config = dict(
    n_layer=15,
    d_model=256,
    n_head=4,
    n_kv_head=2,
    head_dim=64,
    d_mlp=704,
    vocab_size=2048,
    activation='swiglu',
    norm='rmsnorm',
    norm_place='pre',
    norm_eps=1e-06,
    positions='rope',
    rope_base=10000.0,
    rope_fraction=1.0,
    qk_norm=False,
    attn_scale=0.125,
    bias='none',
    tie_embeddings=True,
    parallel_block=False,
    init='uniform',
    init_std_qkv=0.0276,
    init_std_o=0.0,
    init_std_up=0.0276,
    init_std_down=0.0,
    optimizer='adamw',
    lr=0.00124,
    beta1=0.95,
    beta2=0.95,
    weight_decay=0.16,
    lr_head=0.00374,
    warmup_steps=275,
    schedule='wsd',
    decay_fraction=0.81,
    decay_shape='linear',
    final_lr_fraction=0.0,
    batch_tokens=[16384, 32768, 65536],
    seq_len=2048,
    doc_mask=False,
    train_tokens=175400000,
    steps=5380,
    dataset='wikipedia_en',
)
MLP neurons of a small language model. Each row is named by its layer, matrix (gate and up: input weights) and neuron, and shows model dimensions 0-127. Each number is 128 + 24 x the weight over its row's rms, rounded and kept within 0 to 255. Numbers have three digits each. A neuron's up and down rows have the sign that makes its largest values positive.
A block is one neuron, or neurons of one layer that tend to fire together. After each block is what it responds to, as a language model described it from the Wikipedia text at the highest values.

L2.gate79:101149147158101169126126133112158127124142146104150105113159130103136120179114091101123125144145136118134145159159107120133115125118148113149177100112137109125100122182101117105114127086112130139182124139137142121092134146113133135107095102135127129122122129177105123089174124092112129162139132122129119139116132149116100139137111115108152125139125114129153150123106167153101122118164
L2.up79:134134156120068182122089146103102148132139134156103135124105137114132130161135098116127119114163125113094118133109059134116077105102116143136158112150117106147105102140168105106128139134121146123115128147129138107152129145175114111122093110125153113115167105138121137120106129112152127142105148150178120078112112119158139154145121108124177144068132092112104135124136132163109168123156
Description: Member and name heads

L2.gate7:126156093089108093143112138085153131066123118181136126152135131153100115126129112141130136131126151139122075120122116165091129078156142168147145106127146146116126125117137140138139174093123144126132157105142132147077160132116151156164154124123097118138118095156156092147100141152135124138151136143181149116137118138187139139147104110123161125109093094108098167136109150118134141110111
L2.up7:152162136107147115156168107131103162141119154104104155141064151120116094137115095135122140154127156152114182116066114125138107131155130119153165106137155109120149124157098134147164178118143144111134116094149140155068119116102144132115171164140140104104098115150102135100134113120156126124120126114145152159138138178165107111144139117125120132118161109149098146136113117107151120135129
Description: Right(s) plus word fragments

L2.gate580:137130102140169152104152108160160136094144112123123104115171088163093172147101148151122119141086124144104135171128118148116132117108144132142134089119087132128120106171137139120135130139125100186175133153160123154150097151121134114169113127140125103105174159167134102160149136136157105152089146157122142136121157110119113091138140142092115144151162129130150068140122127161165149146146
L2.up580:117125149157160152146152087096106115125132137128078094147140130143098118132107089146109089125143139104142089139113116165120160118144137152136117125144105111080150153119128094152122120135128160132098142140157109075113159142127163127128102115078134116161163136125121138117140127142117106107109172137089105134151116095136130132110142119144099093129119131106130126085108072137129158116164
Description: Final word-piece suffixes

L5.gate76:132107085172110098117147141134156139137077176116123076116118163110121136154137142110097125130137173095123114090127116146147107142128153098185138138107155097104080106095113132117054118141161153117158129117131082111141113119151106139079121137108124080133131135133134153094169113111156084147106144182098093124132165127106102137147138118140093109126130116124116127127121118084123095126108
L5.up76:115095110131114131119169112138129131092132178137140086144121135094107155131116170092093177157129099117134166120153121138131104076139107165175116132134123137142064158101161184142101122120124099112142175134135129120106160095132136147112130110104152122134118123114111147095123084124122124169190156165141080120152155127137132157083137133128090152116158119099137132148135115101138126137137
L5.gate77:141116109090112115146134143183138091120105122117120102148112136138129160142129155138082151159199097064111125139113111130133093109169144103093128104147110159135108160117136121097107095091115108138165157167119140144093096175165137107039105099116120126096152144157120146147125125157111140120131107140112166139143150137145151159125165130107095111139160120133129134110145144101136118080075
L5.up77:088150132144149138156164145128109122168115161134107137151124139123153131153086131113109118148160145100118122159166091143140108111127127121116133142120131120123098129127127095117063117120120169063120174143126169144110117145128167108143139113131173088107155127133180142108138147157117151129132083137129189158140121121130137146135170083164116106175122130114120124124128120124166103103127
L5.gate284:113127106171100122135198097129160133095083154118126122118085141151181149171083108129082107122145154093154130128131110153176084126119132121126117086156132120112143090133183077123136124128150098123145164123139143115111138151143112143102108124077144103100164138117151140122132126116173081157146143134154144141117102111113140141131095117126136155122119114130093105127144161092130109153153
L5.up284:169137113131117123121146137123164145133079135120141110178149117090123124103150117151045121132152122145146137061142092120147130178133131123133145131130115097152143139091130128091087108117149106087116168131156136146137140119149147109143080125115131108113208142117158135128147147136137137171084134141125155110110103086132138126126136151138148120106123136089125159121175118113094167156098
L5.gate315:142151149142113123120140093153116092152096152098133099084158174128139093124127142135097094133167169139138150131098120114137144161121124126155119082113143101178135120097129088144138145113068161185121084124148108119091147122132140163158125116123146080101127122123171126135140130114146148147131164137092157125125093098125139158112164079118150142117163105133132126129128136157159168150139
L5.up315:125129151106135118149062104138101122113151139121109115092166164118148090096113130109146103062150109116172129137105148160118114156162108151166116118131151067120169126156120082140152087151147167190087144151159134108082136137128103149159122115121152107102144160126148122100156112106148114151145146152112142119108083111099168153114139129133103140150143115124121173123133134115134144193129
L5.gate474:122120127161124161150131134155132103160149150130120101113126122120127126132116080152094099116137076110162159123137185147146155158137153113105135105168134113128077140165120097169127159119090120175130123147093155151118151172145081108151101137094160122081148138180137115126167143135120080134151103119155156115096148114131147141155104163116164137156150103114074154124110132143153144139165
L5.up474:162139119112131147112128190158127100170109117126135090114112096183119125143089116106096094142121089138149141118143123152128186125102138133113119127135105080164093126098149088098132136132148106109102147136135100172137144132183118105117138142091183131149134166145156106125171134095116125162134120103124145081064130119090100111133108186097105113120119119106087156141093135172130128097108
L5.gate499:076104099132109140124132131107136143153122093117154129088126124147114143101142121138098158112139126121119144133151186090141162168155184158143123110190094102101118119151142099101138155131125090127158131118161081106117140107115102086129105123154132142116138110097133168101108135144150096130137136156121099133121138122150139151172132159158144105110134146139127128087133139126120146121150
L5.up499:131152122125149164117169159077119131127069155104152149145113168138119099127145151168147083156123115149131151156140116139129168141125105106136130118114113114124117111156111101111106127074098048125141141143146094084143132117135096131125146113095184116127132148114148143131131131116181138168096068137114140144119103112144143133137172083132107117096149142164137127106138126155146202098131
L5.gate577:151165132079153147144135124129192121094102159146123106166137130152151143133116132142128141156168115114133137095156124141137089153140100126135134113169104140111076122147137119113123137199098098080131133101120106142148131143170129135099156142116168119133123135106171126139117132146146136160104155150143141148141141119140175150146145085128155109115174077165107124101119136130137084144166
L5.up577:163120096132122124132140173165168120078072156119123081159110156116165133123125139162110107131123076160145180158183179185143151158131121106162158132145113105155109133128154129113152114149136091073135102084144140120143124144135152134104133124137137082105161163172116136117143123112135153146116140162104103151114123139140133109127130104157109142168104089163117153106134160108107087125125
L5.gate698:132139131148142153129154141153153124120139148120137124173083168118150097157116094143129143143152115115147142129100117136153114140136096162135166067137117129177129143158130103109119133180127157109153126159102135127100105116125155119051101118091146075097148118124106127087143127148155111120076094168155122181153141128133120147152118130146112094112166122141143133098118126114128117101128
L5.up698:125164128134142111160155164168151139109119150103125113113104108163135099124082119146116132110129115146120153099149143180123118150162118124098140109115139144105144157167161121129137135149148172101123117125131161090153176171161080090114127156115124086117138149091137106129143147151085161133143106160136100151136098122147163145144156092132081090162108127126155124128146139160178095139128
Description: Prenominal modifiers, mainly new

L5.gate81:088153114116152131106067130127134109153132087136126158156104098131130128154111123133094087153096118122138061137112124119140111131096096146125138143153187084156124111149098151121128125147162126133161145115114110182137105148115113116107155121142145094107098168144137151195136129129144145142101153213064142131123135123133114160154126108130132115082134130129112120109128117130150121142102
L5.up81:080173113112169178129095124083124079175131094129093110100135190096122108158112160147124086163125152119135115101138141099146064176119095146108115118119167128135126121173141128161105121101115157116140128139142115151128134113151182152099131126136144096127114132134183126148133116137101101088117113152118123127150122127150124147142127129155159107137148094115065121122136068147126102143125
L5.gate127:123121111128137125082137070115101100154172151084085155080179121124138129138099115154121100107139139078162139135145160134152134116138129146132121153100138149155121160108075153156149132131134158129134123143149136094122107128133152124119092095132100121129136161156108099146176086105153196091174113122109098096146115132143101127099134135138134119123123125166157129168114121120104103103172
L5.up127:107104136151165140128098101094137104144154122127145151095114091077092166162170156121127108106105101138099104135099111130108110118102150132122118126119122156131112144181132139147159146098104144108123090147141110109147119111092133173196128108142121110144148136122117139164158144112115153112087095140130119148146116131150156139084118114133164129092078103164121096162173129124118150122137
L5.gate135:120147118157132096116129135138102094100105142135131149127107141142096071133108103146109137123162111120115125127134151152147140158091099130158109160117193158110140113127109121149160102131123119133163137117125145069094079115137132119143154116134148116112142115128132121135132132129075109148166148125137088147131130149121098132161124157074079134115087130164109158140090099101147064122146
L5.up135:114161134138129098109086133096133106128129140103152148137140123139084160122172134118097102107158153144139136123102165136141132139111130138133115159089126123098166138118106165110127104098102115129127079071127115096086150092121188112127117119146137154123119106132171137134142113127179134121146087100154187098138139127116091160112152144100110162142118117154101155084124143114127083102159
L5.gate323:096082110146126118082105100125138143125155126117101137152134123121127126112111118084143134123121160109088162145109165101106139163101124137138131136154125098152134109104092115168140132153151110136159130187116119130161164133109125084137148169133120101119123109152118085151135136091111128133081153140113125102104104137151170098150130140126117155159151111141081127062140097168131141125123
L5.up323:101114105149147141149153084165084133120138140182134122158115134140115100127104140108143128079149130118082119126169110159139129133136149117106095103137092126131143060115114089121150100144118135106117149098126148107154111108117132148146120139165127129142103112155148121104114100111133162156140123086089102082165147111119150054134129137104156122109110118107089096107091107126133161121095
L5.gate380:114133111197121090056137117126108099134128106141147110133085148083113133119103117176076090151146142126095112108148116130124147172083120075136115158117143124163129106133061148152167136112137118141158141134138126102101104129132147134128117139099137122092141142111063112146137141123099165140170116149132092117178112170117138134129112151123162152133102159159119108142140123120155132069158
L5.up380:086147133121145129132167105130100127112096106129145118131124152108101106133170142154125123105125099129109131131166113143158125106127131113144178160115173145169132151138103100132176111142136144135139130141156125147119132142133144113150098122043137110083159094113100101203088128117152133125159122120170074154137099076107128163129127144109147124111124157158089157158130134103098125122154
L5.gate501:040122142122092146114078152105139103139107114134135149128133095170110148132119126152131115133142119122150111125117139118124082095148128108135158149120145125163147135097109120140114092098093151134148136172123127112101133132124153129111107102114148149101096142124143136151081141100126138111126122141166141103110107147131150135102140109138104154159097167124071122119138066125112142163114
L5.up501:088158153169094120116149098106129098122146082106137141096121097114127134137145102121139101109103180120111172144146122108112119145131102102131148116133178137076130124131121145129145134083166098146159110135148110109119159146110141097179121163089104107139135174148136117137102141109094146152120151166153131116067142155131171157121110135094106114182121145101113164165127114126130134128142
L5.gate542:109076128146107129122142100085154074146107131146175127188143102147137127134117162184121130163108117110159116139148135096138130143134150113111092132131108151166137131116115097189120120114125130144128152125161119129117135093107117105175095109135127114148159111158137124148085126097123147119118125155083154110144111112144120104134168127118125132150111175127100125136137141155117139136117
L5.up542:128082114134132088123111142129109112120076164096122129090089184157131152132159129140131136082167150114106157111149148170097104113081111113141126109115136153135142101175139130111165128121170115139156101114158145104122123131107109096125181142126116105133110113114107126125159126097155155136125176064159124114116126104141149114155145145096122148161135128117092153162114127123117142119163
L5.gate598:091092113202105133090144117163156060172076134149158114157097108120092147108116111099122163124136109117138119135108139139142107138133106119159120142139128105163083119113103164081157127101134136168159114098098145184115099141154133136144127138100108132092128136124117125112135131123149143108158141094111127122185117129147099111126124145072123178085112133136115104128123133110111093085152
L5.up598:092097122141112116127120158157132084115117128176166130156132131102137132099132094124152137131130120143129165173156122118147126123119103102157125184155141106128093162130088176104152104122122159136148131096132196121102143126125153080160111127130117129117148112133057128162112113142148178120141111100096108144153099092147124102100158156158132185121094159152074148143151134099086113149167
Description: Mid-word fragment completion

L5.gate108:159107110144106105147123173165071133114128159110136168185113113114154132154136108113172109150131112107101167127138104143107141137097138117113140105134153101118105087146123128149117093123084100143141070160148128136112131104089146121107104164121127136117107106149157131121171131126109084177118100117125199095131131131118124087181126098147146152183126157129161120113147114074149134142155
L5.up108:155118153101130134164121139109085133124143121131157160110141107128111111141131130104130156151143134142112140110119091137133100147135099131106144073085121114141113083137145128142085113104122158116143086133107114123139164132180165108108124124073107112125145124091131117072158111141104101139143164110099122098175123133136093139182124145120134131165108131133136146115106129113108087135136
L5.gate198:122112109132074083175134116094135109096132142126113135164129107106130131151106138135128126144105165077082131116108152093151175114092092132151095112089098142116123129152129146174156137145119098117156135149153098136121125110115156113167139140130158109130126108118135098104131100146135131130110148094168096097171144140128155120129115116120126121110116121144121156138115145133158134145149
L5.up198:158136130139124125143159138161126159087162159147141156147135172147142166125099177138161109127143137099157130117108140146100127129119147167130126137086132109126107117130132108114094122097120143118156086174087135140140172107138166127117117110082130128106111086110120142103160143103133115125089127126136134133123125140152145088112144127102147098105128179126176145119147097135111151110123
L5.gate212:116144126118126061150126110156150127125094107140155156184121120143117121151073153137122124140159189148135146168112113096121159131089124129104127139145188084080080097143080106096095072147122154136124110173131151111090155096131115107122121129132145105101137153125169131122142141130082092148126146131176143131126125157149104118130155123113108104166136127127125117124104112126171107105185
L5.up212:149094122071135148163129131151173159148088114131132116180102098135146175125156133162090095122134103111076090130125104165136151137113124119182121157132145110138138117139123123128109113121102136132131164177180142134120144134133174144143120152141132148120125109137159168091160123143078084149124130118123108144149117122119116115145192105121119126121147157143160175115127143133142114126106
L5.gate226:132088145131081147104149137107106131095121152102160149102101130117128150138117126124139131136135139131115108125119116147124156148162159120105104092088132136119155126079091091106093099156116112156126126142100143118110099109131149118140119143122147147161137090131088096100130129167118137171133127115135144124126130139114129105147142143140150126173118106084135112140154112092129160161154
L5.up226:083115174099100121118106147156097135172171177124141165139061142115125114153119142125136150121131108139096207142118129150129148109161129129102121118112144145181161161115121129141109132105147100146116092159088129149132162120098132128116143146138132170160164097118103122124186166134133110152106140140133185110162119155155110134128151116136143112112114133139149163152149116123130111139129
L5.gate435:185124126147105095165132139110126134144140120116116132154074119118113153113124111102094114127135103109133134100102127139114162082145132116090133078064121142159111106136098129106154156111100096144144099157135095166127093086113108128103114194131106156119127139139078159127168148094092081114140130165164137130114130123140108139125127182166151140129119150143147118152165130100137162111136
L5.up435:088123116146163126150143143127127105089087112132118105124145152120132155155127167158129139104143115114122126118118117152103140134135167131100138088134100108157127114172115162140112141188146103139145176146109104161161116104138140125143096131126124158130165132101118124127138121133117098172184146100111130096185162076134176125100156121116093141138154121137108136099133099094148100101157
L5.gate543:125133099090089112184128137155101155132100134151125122149053096125152131153140149148130131114143134138097156089106104170157076100130130112087112093130143114162143138101141147118142115076123099122125093140139139164118124110080151148125128107101082152119166132132094133102143109135141112135151142121137106146123126094119101154124095064153164144132123068126131144184120152102147095139122
L5.up543:112130092109098117134088087167148132135126135131131148138154131165132094113140131086177085130090138156110108131127110092148170118133133157105133096120118142135137098149113142112120128134102122078142103187159152171175110092111153092112126145083157143142102129125134149096138104111099158144173147131127075152116141101110125139137143116144148152091113136108132145133137121126132149094117
L5.gate637:133105123117153094174111184120154071091136122091098122189153130141150133149131137165165134125131136119160192144139137134136101136099093146174080158158096089135105126147130163151106117098155130127153144058135088175141112107140118105145110136098162089154131093141124127124091114111124116110092103103126104117114134116136157182136152117113133139113123096141128175155137097095105088170128
L5.up637:153104098136159126122098126105100108124104098169121099126088084076121176160119148119156090139119104104136120158119071143142116153091143150125119167130090151143109125135083155170106140126067146130142106177163088130149130081166136105130144119121134120143123125135152123112141148158142085106139147121133107114110100146135156171141118124104128137142144124156097154116128136139105140164100
L5.gate677:106099094164122100121133113077093132097129115148129098173113100095119143149120092137127137162121140112139091106110142204122078144120137166150132117136146144119071141159094146142107091144151094129108171099112122121121120111138175131082130123084130117130111131132126119102150115141091122156142102132102103147176145123144143147137148136099142178127130151055106156113128129143106134140131
L5.up677:137107105101135113094094118110112119133137093117162177094115103103087147167142163121158099130162111122102149134103142162150127159163172164110129117142139127118142125138142137162087137074121145110113115096134136131131156079134117102123141142132188133134156166157144137098179130112125071132147110169181125181072139165143102155159110122117110121143100165091129129123108147131087155120123
Description: Mid-word fragments; number words

L3.gate34:111065131160166156128181124151148095132129117120099068113089094127151143153119121129160179139146114140158133169106180133131134118101151105111130098121139125147135147126134112119137138131133100149134122158116137142118134115147137084097097129114153161090120109167123122118182164124098130083129100101152146083095162114156100140140154152101098140141111120093125123106151153142111126117140
L3.up34:123118130096188134093117147100122152105125135189123128152162106135154155094134130128137114129137123093100099097112148135125098138162125121131153154109165114098122139124150101168139103135078148094145158129163077086149105144084103090139146133141107108165132116127152124086023094137132089120198135138176141136125120140138156125106141148160146145109109137180124120112131135121113111093122
L3.gate101:110134131127117139076156135136148134088125125145137114131136139132111150167128143113127147149093129145128122123109112151158104104077155164120135136087117121115115125154127157126119108135132130159132132099122140193140105084150181116145179115134123142106142128134156126099109149117154131092149129117097122141165162091139143150140153091135130112106127115096117134147110114102184142101111
L3.up101:119137114130139101103158115136147126104119132106113080128101089107113163159148126092048135160101151116151120128082139123148147128107099129106137128112118143145092155145103139141104137155144093128146104147102097119102157102141185136128166161136111113093174114102131096113143123130114134131149135116089150052205153133121140113154136114120129151127121101175147153060086106140158094127147
L3.gate281:166079120131093104127107115155110116103135140151115149127096072097119085136091104127169110140121138096143164139123114089110117136138156117079063101151124124103124125110139107115157153110095110126107124144168139131092070114099102125112129164094108123110104183134127118099114120134113105133146129093163159133098153177125126122120147119143087119121113116092122110157126127135150108094159
L3.up281:096144143130169081094125148142128146163151094145133176128123098146079091140088150114143110135156151104140128138130165154115098161138148140125152130118179119134125128101126128137122138099138163155157106131121158102148140129135174131124129128128149128115155109112135122101138138137150135116143084100126141159106136149101077138095090143115116139086112174096131125081131083097151105140168
L3.gate396:139128113143059120140150133122135145120132134134078139118123104154143104155124138097170137119147105114126170125160116130099119156162140174110132117116136133136105103175142124116103102099095125167133124108137120163110108108155138154092139106127101075080116136123177132104169117135110115084148168105159116104159123141142134143147124163150127126180135125096150143103089101114167123175132
L3.up396:147089149104121135107156135126137178184159102106121111147122130111140109123143113102156179151111120134165157117123117128142129151119154140086115104104158093142126147126131140127154100114139146146116147112143141162120103111147121150074099122139094131120155165122154126126144163130117099113140167104143144139112109132132127168103107124135138114128117116160154155110183130132076114115144
L3.gate502:187120144163124119095077096120106165116161093109126148141153114121188145110116135082147126140108122128181160141184149143142143098131124163150141138134103127079109128115104119110115123107123132118116121121125116111122100110115133104135127122126132132132100145124142168135113137116103156129088135110131104152134143171090140130133128132163154146096101083122110132141109140133173120122180
L3.up502:122175151133131127135109110110134116156121153115101132107107117125090082130155141103114133160146113131170108094145114069169163116152131110166136088126089101103135085126138094167159135124080138115095112156087130151124112125150144120172127114127096119144137107130128140138121145109167173090130105149070148098158141132079151141164114125137141173086135127155070110150095099156134077127114
L3.gate573:117149138179137115139126133100137134129166092184135108165135088166134152174096131138118144170132079124150189149129115162089148151089116156144126117145147123103135115169147128138112136107112081096130118115106096139148134118117124101103153121111093151111120127152178144139136171094131116152097133131135114130156134135162112110129079075126110080130128143101134140117138155153140096131140
L3.up573:107128113136115148152125112171131133103102097118137135171089108130074162098080142116151153161152106115141135171142147101107162154076115118055141116106140112117134159111105126148136156087148108157108106177117147140150087105117160131108183146149146156132117133125171125091122137157150155166150105185085160110142112154074106078129150119130099129110121143160138108110160145128151125120081
L3.gate659:090140142112111126129121122130124089116118122201113166198172114161140129117142134150116169146133118116147136126174109099091154125132142131122115156168132138128102108116133160074135084100172084122124120126124130176129082156122102119131187164111121118123153100109137135140142145108087149107119129136159119118119113133115121138156101115084140108122134107075092161114140153150111131126106
L3.up659:122130099146153086181147154158156121097141109117128157124131131163088183123130131147138148134093130159151144115129144148174199102105113130139162103118109111111116125148089099132153100129146134095140130088151135149096132162140152192112132160127102126153121111128175133141159143106165166165114156135149124156140147080115147141187146112147143095117105106142167147123146144136101113112127
L3.gate663:123130125162119133110132131194170153079095114137113119140146093145144143142073139108116127150130089151128131122114169100139165187125121121155128095106162129142105140118100081138073160134101086147148147173148121152138161132133116144124143125118156152119126121120169130142157152129160096123160135117116169101147154113122142108140180117123141138112110121146148139076095123147120111147140
L3.up663:083165117143137158129152127146148147143091127111121161162153121165133124138115117081125165100144062115139153088157144112117142125135094133119133144138131117112078102144156130110140153132128102093110154146164158201137159168135119110120184106086119118123136137123168108136074113148166124121190128147145120137123140111128111138150110097176159129102133121164143145120137102085082109143143
Description: Mid-word subword fragments

L3.gate61:132150090098130151122144125133133134089176126135107147115097160133087100155065147131104121099150113082151105140104111140098101097113143138109135106175145121172087101098114145099158130139173113165163146138114144090086147124098106080112133121100098116097114146117115123124126114108121129140134097160185104125054124154101133113133147132159119164117140125126105167153124097131147090117105
L3.up61:124114119115127089116134144121155129132134104100124105101145169141103119142153149144129114166145090125148143131147117122101129110111116155143075114109101128135106119145129106107115134125137193115131121108140187122142111128150136113109122101113105027120099122091159150143129142122136150110138123158112087149113090121077132108176101093117110109148144105087119104148148163130116113060151
L3.gate120:082094141154100151113153107165103138113172115176130115132091113101119122114150107124125165110194092145096171148094123069119123086102151144099118133139123144130061118089144112114120107083123131162160134137129103162117135108144134148149105133130146121135109123111146104146122110125146147122152110132116128149120155125160124098107116079155129170136152126152120159108104118145174108175124
L3.up120:160100140115101109099133132106085071118119148130138113123109119119106125131129132170160104123175131144139155132132084075129138126111134159137119114164148127129118129074148105126136122088103184135108172139112107137077121083134171123120135130106151112143095083148131135097142115111111146111113165144133094142144141107123126145149170096137088154180108098119134096121131157135144140132111
L3.gate147:109146136120105130157181145144100160112140160123145134131114129097129094141120129131092117071087122112154150134085130158128143113145154158147145092096162127113123135149084107130141115131113136148124141108161166162100104151129128147153128146154156082108059107115077131129150094113164067119106115144139167149130150133140167127133156161138154117175151102127150096152090143168154147131124
L3.up147:128134105110158112150149080120129140099115104149132139157122138095096181100138097124087132119142121118137154121098068113122132138138131116147152094078113150134128110108152130104140166144142122150099101123096105161090115116124114159119142125103129109117159092156106103148130117110132117120154139213142087129139135139157077128113149147150143104123094144114142178168129141086143093106133
L3.gate287:132127145146142130105112130133156118099137145109108155119095172148091156168142139110100086135194077106135091129109135112186125103119134121126121145106140117123145147140092140105109048111139160101151138094093140145100112126107121122130123128134099087110138127143085151099122140115149117057097134118139134144122130106128127150156141125121087155141138097134131096092112144079160112118170
L3.up287:167135107112158123103159103110106121091103154158161153123123200166116143147110147092122073130178093142114134133125126097149137143095115131118166121126115148129145144121131108090128119119158150089113153113117102143128146142129089118164158132116130108142177112116070114120110175089136100103141090154159098148129112102138150170102159117124114118135166111129099118118105135114115124133158
L3.gate291:128140159166138149151130132168176160131098124101136136123140087103117074120122119143119079141158113136139090110129093110112123170078148123127146130106116088092102098130101128086120087141151150130157105102137154102103140117140113139174102136118168145120127131155108145143126140119107136134153106104130139146121136124104143155131173145151108133120126124101170111128143134158188146079157
L3.up291:153162115124118127135131104142096160139134152123138160117114184099144144157157117078141102114146068124140137155105117131104139151098130116144181158118084110157096128125123149126141135150152182100143109088152077146095155093147127163123138108093109067116157148136171118140144110127123125123130092170144134104058143118145091109136105113134125064162128133122147126108091131147152148145147
L3.gate332:124115162175137145182151111133141116134159084092130153111150142156124147115130142085128127076132113113142150142108115145142143124117115114110102080169144137076105138169082106076144129098136117147142152160118160160123149113086088110115145145126110155119095133094105112155091164118137113082117122122139116123081164138119121108141150114149129125137156149115144121122109092151146135186154
L3.up332:085136132130095134153112171184108121143112124117105179143153102172135134118129137129092129107127104113115125097070096105117145138126109094113137116121097118148094129106149102166144148132156158164103112156148087133110102110088144157134165131178083141149105109132179138190162112111128126102167149127139131148105124161093151113138099143107161120122157118142119124112099128159136141117120
L3.gate389:141145102152083136106135128132120127117111139138155144142124137104120129142088107114115090154132099092099092160131154129150122190122132131174181052128118102150130130111136144117084098116098112130151119133143058130137096132172141101076077165122124078129140117134149142101143138114101108125088141167122115141127157116149129118103161100107150132167107160108137145077117144107059149125141
L3.up389:146115088126146141138142130177119119117134152119135092141123163149150150163183130148106096136173139147150170128101091152119100108160136116096148147167133123102142161127155093101135115134125124089133154093152130138121143143120138113141145121120105128115163131115114114097146163130158105158131115140158157125104156077136119154156126127127098145132142159122115102109161189124126110132107
L3.gate566:117142118131121138166144131173108138136108127147128133140101176160117131172126119165105144132163122046123120083122117143174121134116113154164135135146118134107112118146161101093114147097124118136144165158129096145099130166145138145156147138113086111122135090136112113112142102142132104160128149134144121143160104092149185127138181106156136119110148129129123153132126095108120103141121
L3.up566:095089114133083105123157127131114115124141117151115118128122200145146123125124123106073183143123139106113117164092195139108121107089149174122160083137117126097105148146173087135135162102122165088124146152130128135126070115140179111097120130156142156123131107119126157109138142159090100114164155156126122096141110137158167122127128145114088141145162157133107167100148152145141133119093
Description: Word "new" and adjectives

L3.gate75:126133171163079102161169126112105112091162084097122109088130103100099109134112128138135109160107135149141099137107166150130174137118123113155148107109142145106099083157133158110116132138073145119145100097145159112088122158104093123115068156147145142088111088138189111142133135081098110141098100112160149148152127120127147092130133113088127172110121138117098117152109073097106105132141
L3.up75:141109156146091108106119174135093127135153135096147122092095119130123121128136113118119101204140125121116124112123164137158118153134181103100149095137145123130099162120124156130110195111084096114139081171138126124154122096096139134156093128153126121086115107123130116134126127106156105137168131139167200117136125111153140170125154151138113160078118116115072096124111110113122108136095
L3.gate150:125148134083169156154126096146128115110136166121137115099111183130149122156115115145147162117132128128167170113122135129121155150129117133167113150122125138094125142152174091147123112125151119137176137125151116084090174141137105159092139146118149148103154105110102155115172116159136098126110142128122125164077114134120156145103140116091129104136123140112129118110117097148144109151128
L3.up150:120127125142149113139138098066128140097110122195121127151126142152132089126159108128189111146090173104155128137102123119118156112124143125130144095137087151102145141206147121099136142141109141134135120130185140137134145151125145172136168118080131150117131141151129132103118126114141165120129136126102119097143157120167127109141121106135138153143130138142115192115113111163141135151147
L3.gate269:085126130107165120139157105133129127158106148113122133123137104111094146138130109161094125153099158147148147129113185123152104165097150132094135077118131094117093107152156122112172127100138144138126089109186131119136129131092150136153144110098125098119091123147086122172088124115133107118118125155139171104160122146141168103118070129092097125104145113129078099135134129116125118107110
L3.up269:092147136121202160135115105167110131117137160113107121125076166085153144128140136158132145146123114098138165159136126109118081142129117178122091133096125131161143123141155148145138095139148093133152128125090169121136107143095146150117154116136122117131144157108165110142121132153165150109091096126106173187134127143142125114138108116140139171061114101123106195122172118146116114116147
L3.gate326:107085143121153116151105107120136077119130084136158132115129163106125150120117126132158138165164107085169134123157149125166104106117130152135144150161136119122122162144155150136157141134170113118126093139150135148123121110047119126131121114156080125122137129154144101109108118145113121106116080120130134151130086112079131142072115108183132128098077137127115146167130114105095122183142
L3.up326:099085137135116125162162120125166087125159083128126148133110126078160124170106140147114117152175133097125116100137171095165102139099117134164142105158135135160082115177125162129130155121136160132145107084165132142145108111111117180157101125143059102129113170137137130150125108104103175112115107131126141113155115171138132155089107100134117138087080080153120162125120107120090119121135
L3.gate345:136124137123115081135070119142122093085143142135119105098100121118087133155178146147092142138112159125162192120093184105142163091136151146136141136124195094134123109166123134130152094076150156109119095141159144103119131115092131131168126113141108114117114122128137184140112128143136096121131111140182143128164107147148148139114132147098122116132145060121149154137138129154112121175115
L3.up345:120129103085133117134143122078131112128096129131118131123072165135110139156166169125119122147072136086140176113138176134142107116130100127113177112136174163142121154170178135104144140122142136115152138109131129093157118134122143158153161170124096093135162103163146167142092140144095139118133151129114133145094120113163173114104103103112173112118104092154103134136116122136100131112115
L3.gate412:100160137128111127096104119131133117120156096094118139090128132137131125124152117148106110086139162098113150167147153138129083113089097116122103080141122146118119132119150109136175111120148126150155164129140147081112181144130127145140145132139128124133152118117162123167164126165142104088112125105145129152123140124131103119132128142135114150118173097146193125153084084137110082166118
L3.up412:134152125123107114126122118140159108119130100106138134119139120157145153113133092108102106153114158089089098158118138133137119126117120114098116087164117110156098141111155126082138114097154101129115157102135116139120166131076134110117151143130156153147160111082122126144158124128117134128111112125165116166116106165128094113160093144136127149115176091145155118145102118109112116170107
L3.gate448:113114099095127136127124138129108113118141118102118141126073154137105147137116122132098124133141099128111159138115111136147141123125131124141107129136146125136147127118120174122147141134123083111157172116118083109081092116121092137143089128160096154088095117107097157109126130113106115121152106162128061167100100129132140139159064127131118142137089127113121123134113164105130155140135
L3.up448:165092142082123171141139162092123125174138135157143123089064138118122141123119112132092132095105098107120136134125116104136170113150118131119126132112136149164100127166143117119170160122089109118119158134142098111095081131089134134157120127163087141094122138117154147177100119123133192119171124140120103141119090152135177112147112102149111130119072102147114141166114123142118113127117
L3.gate619:100092145122134121118093139066116096093087089169164133111101153156115132164173119138128146147157108115136154107128133110139138109114141149130135072149165115148153148131124127130117101108120123146151111141114129151104103125115110171146139150139127115069112093124081131097102125140101140128160115110150085133139116094113116127139085109117117154139087104092139112124115132079118126179115
L3.up619:101113104100137152124100124122116146107063125123149083114135147115135122163097136154151148158135114140159123123073123126104159085111108158154163115120110142138128103140102177096159104156138131114131116150154122107104118163093184113111155096124152133098141169120113132127144099157149134164171109111136116161093118119103137121163090132177111161081145138151108149122130108139141129080097
Description: Mid-word fragments and "right"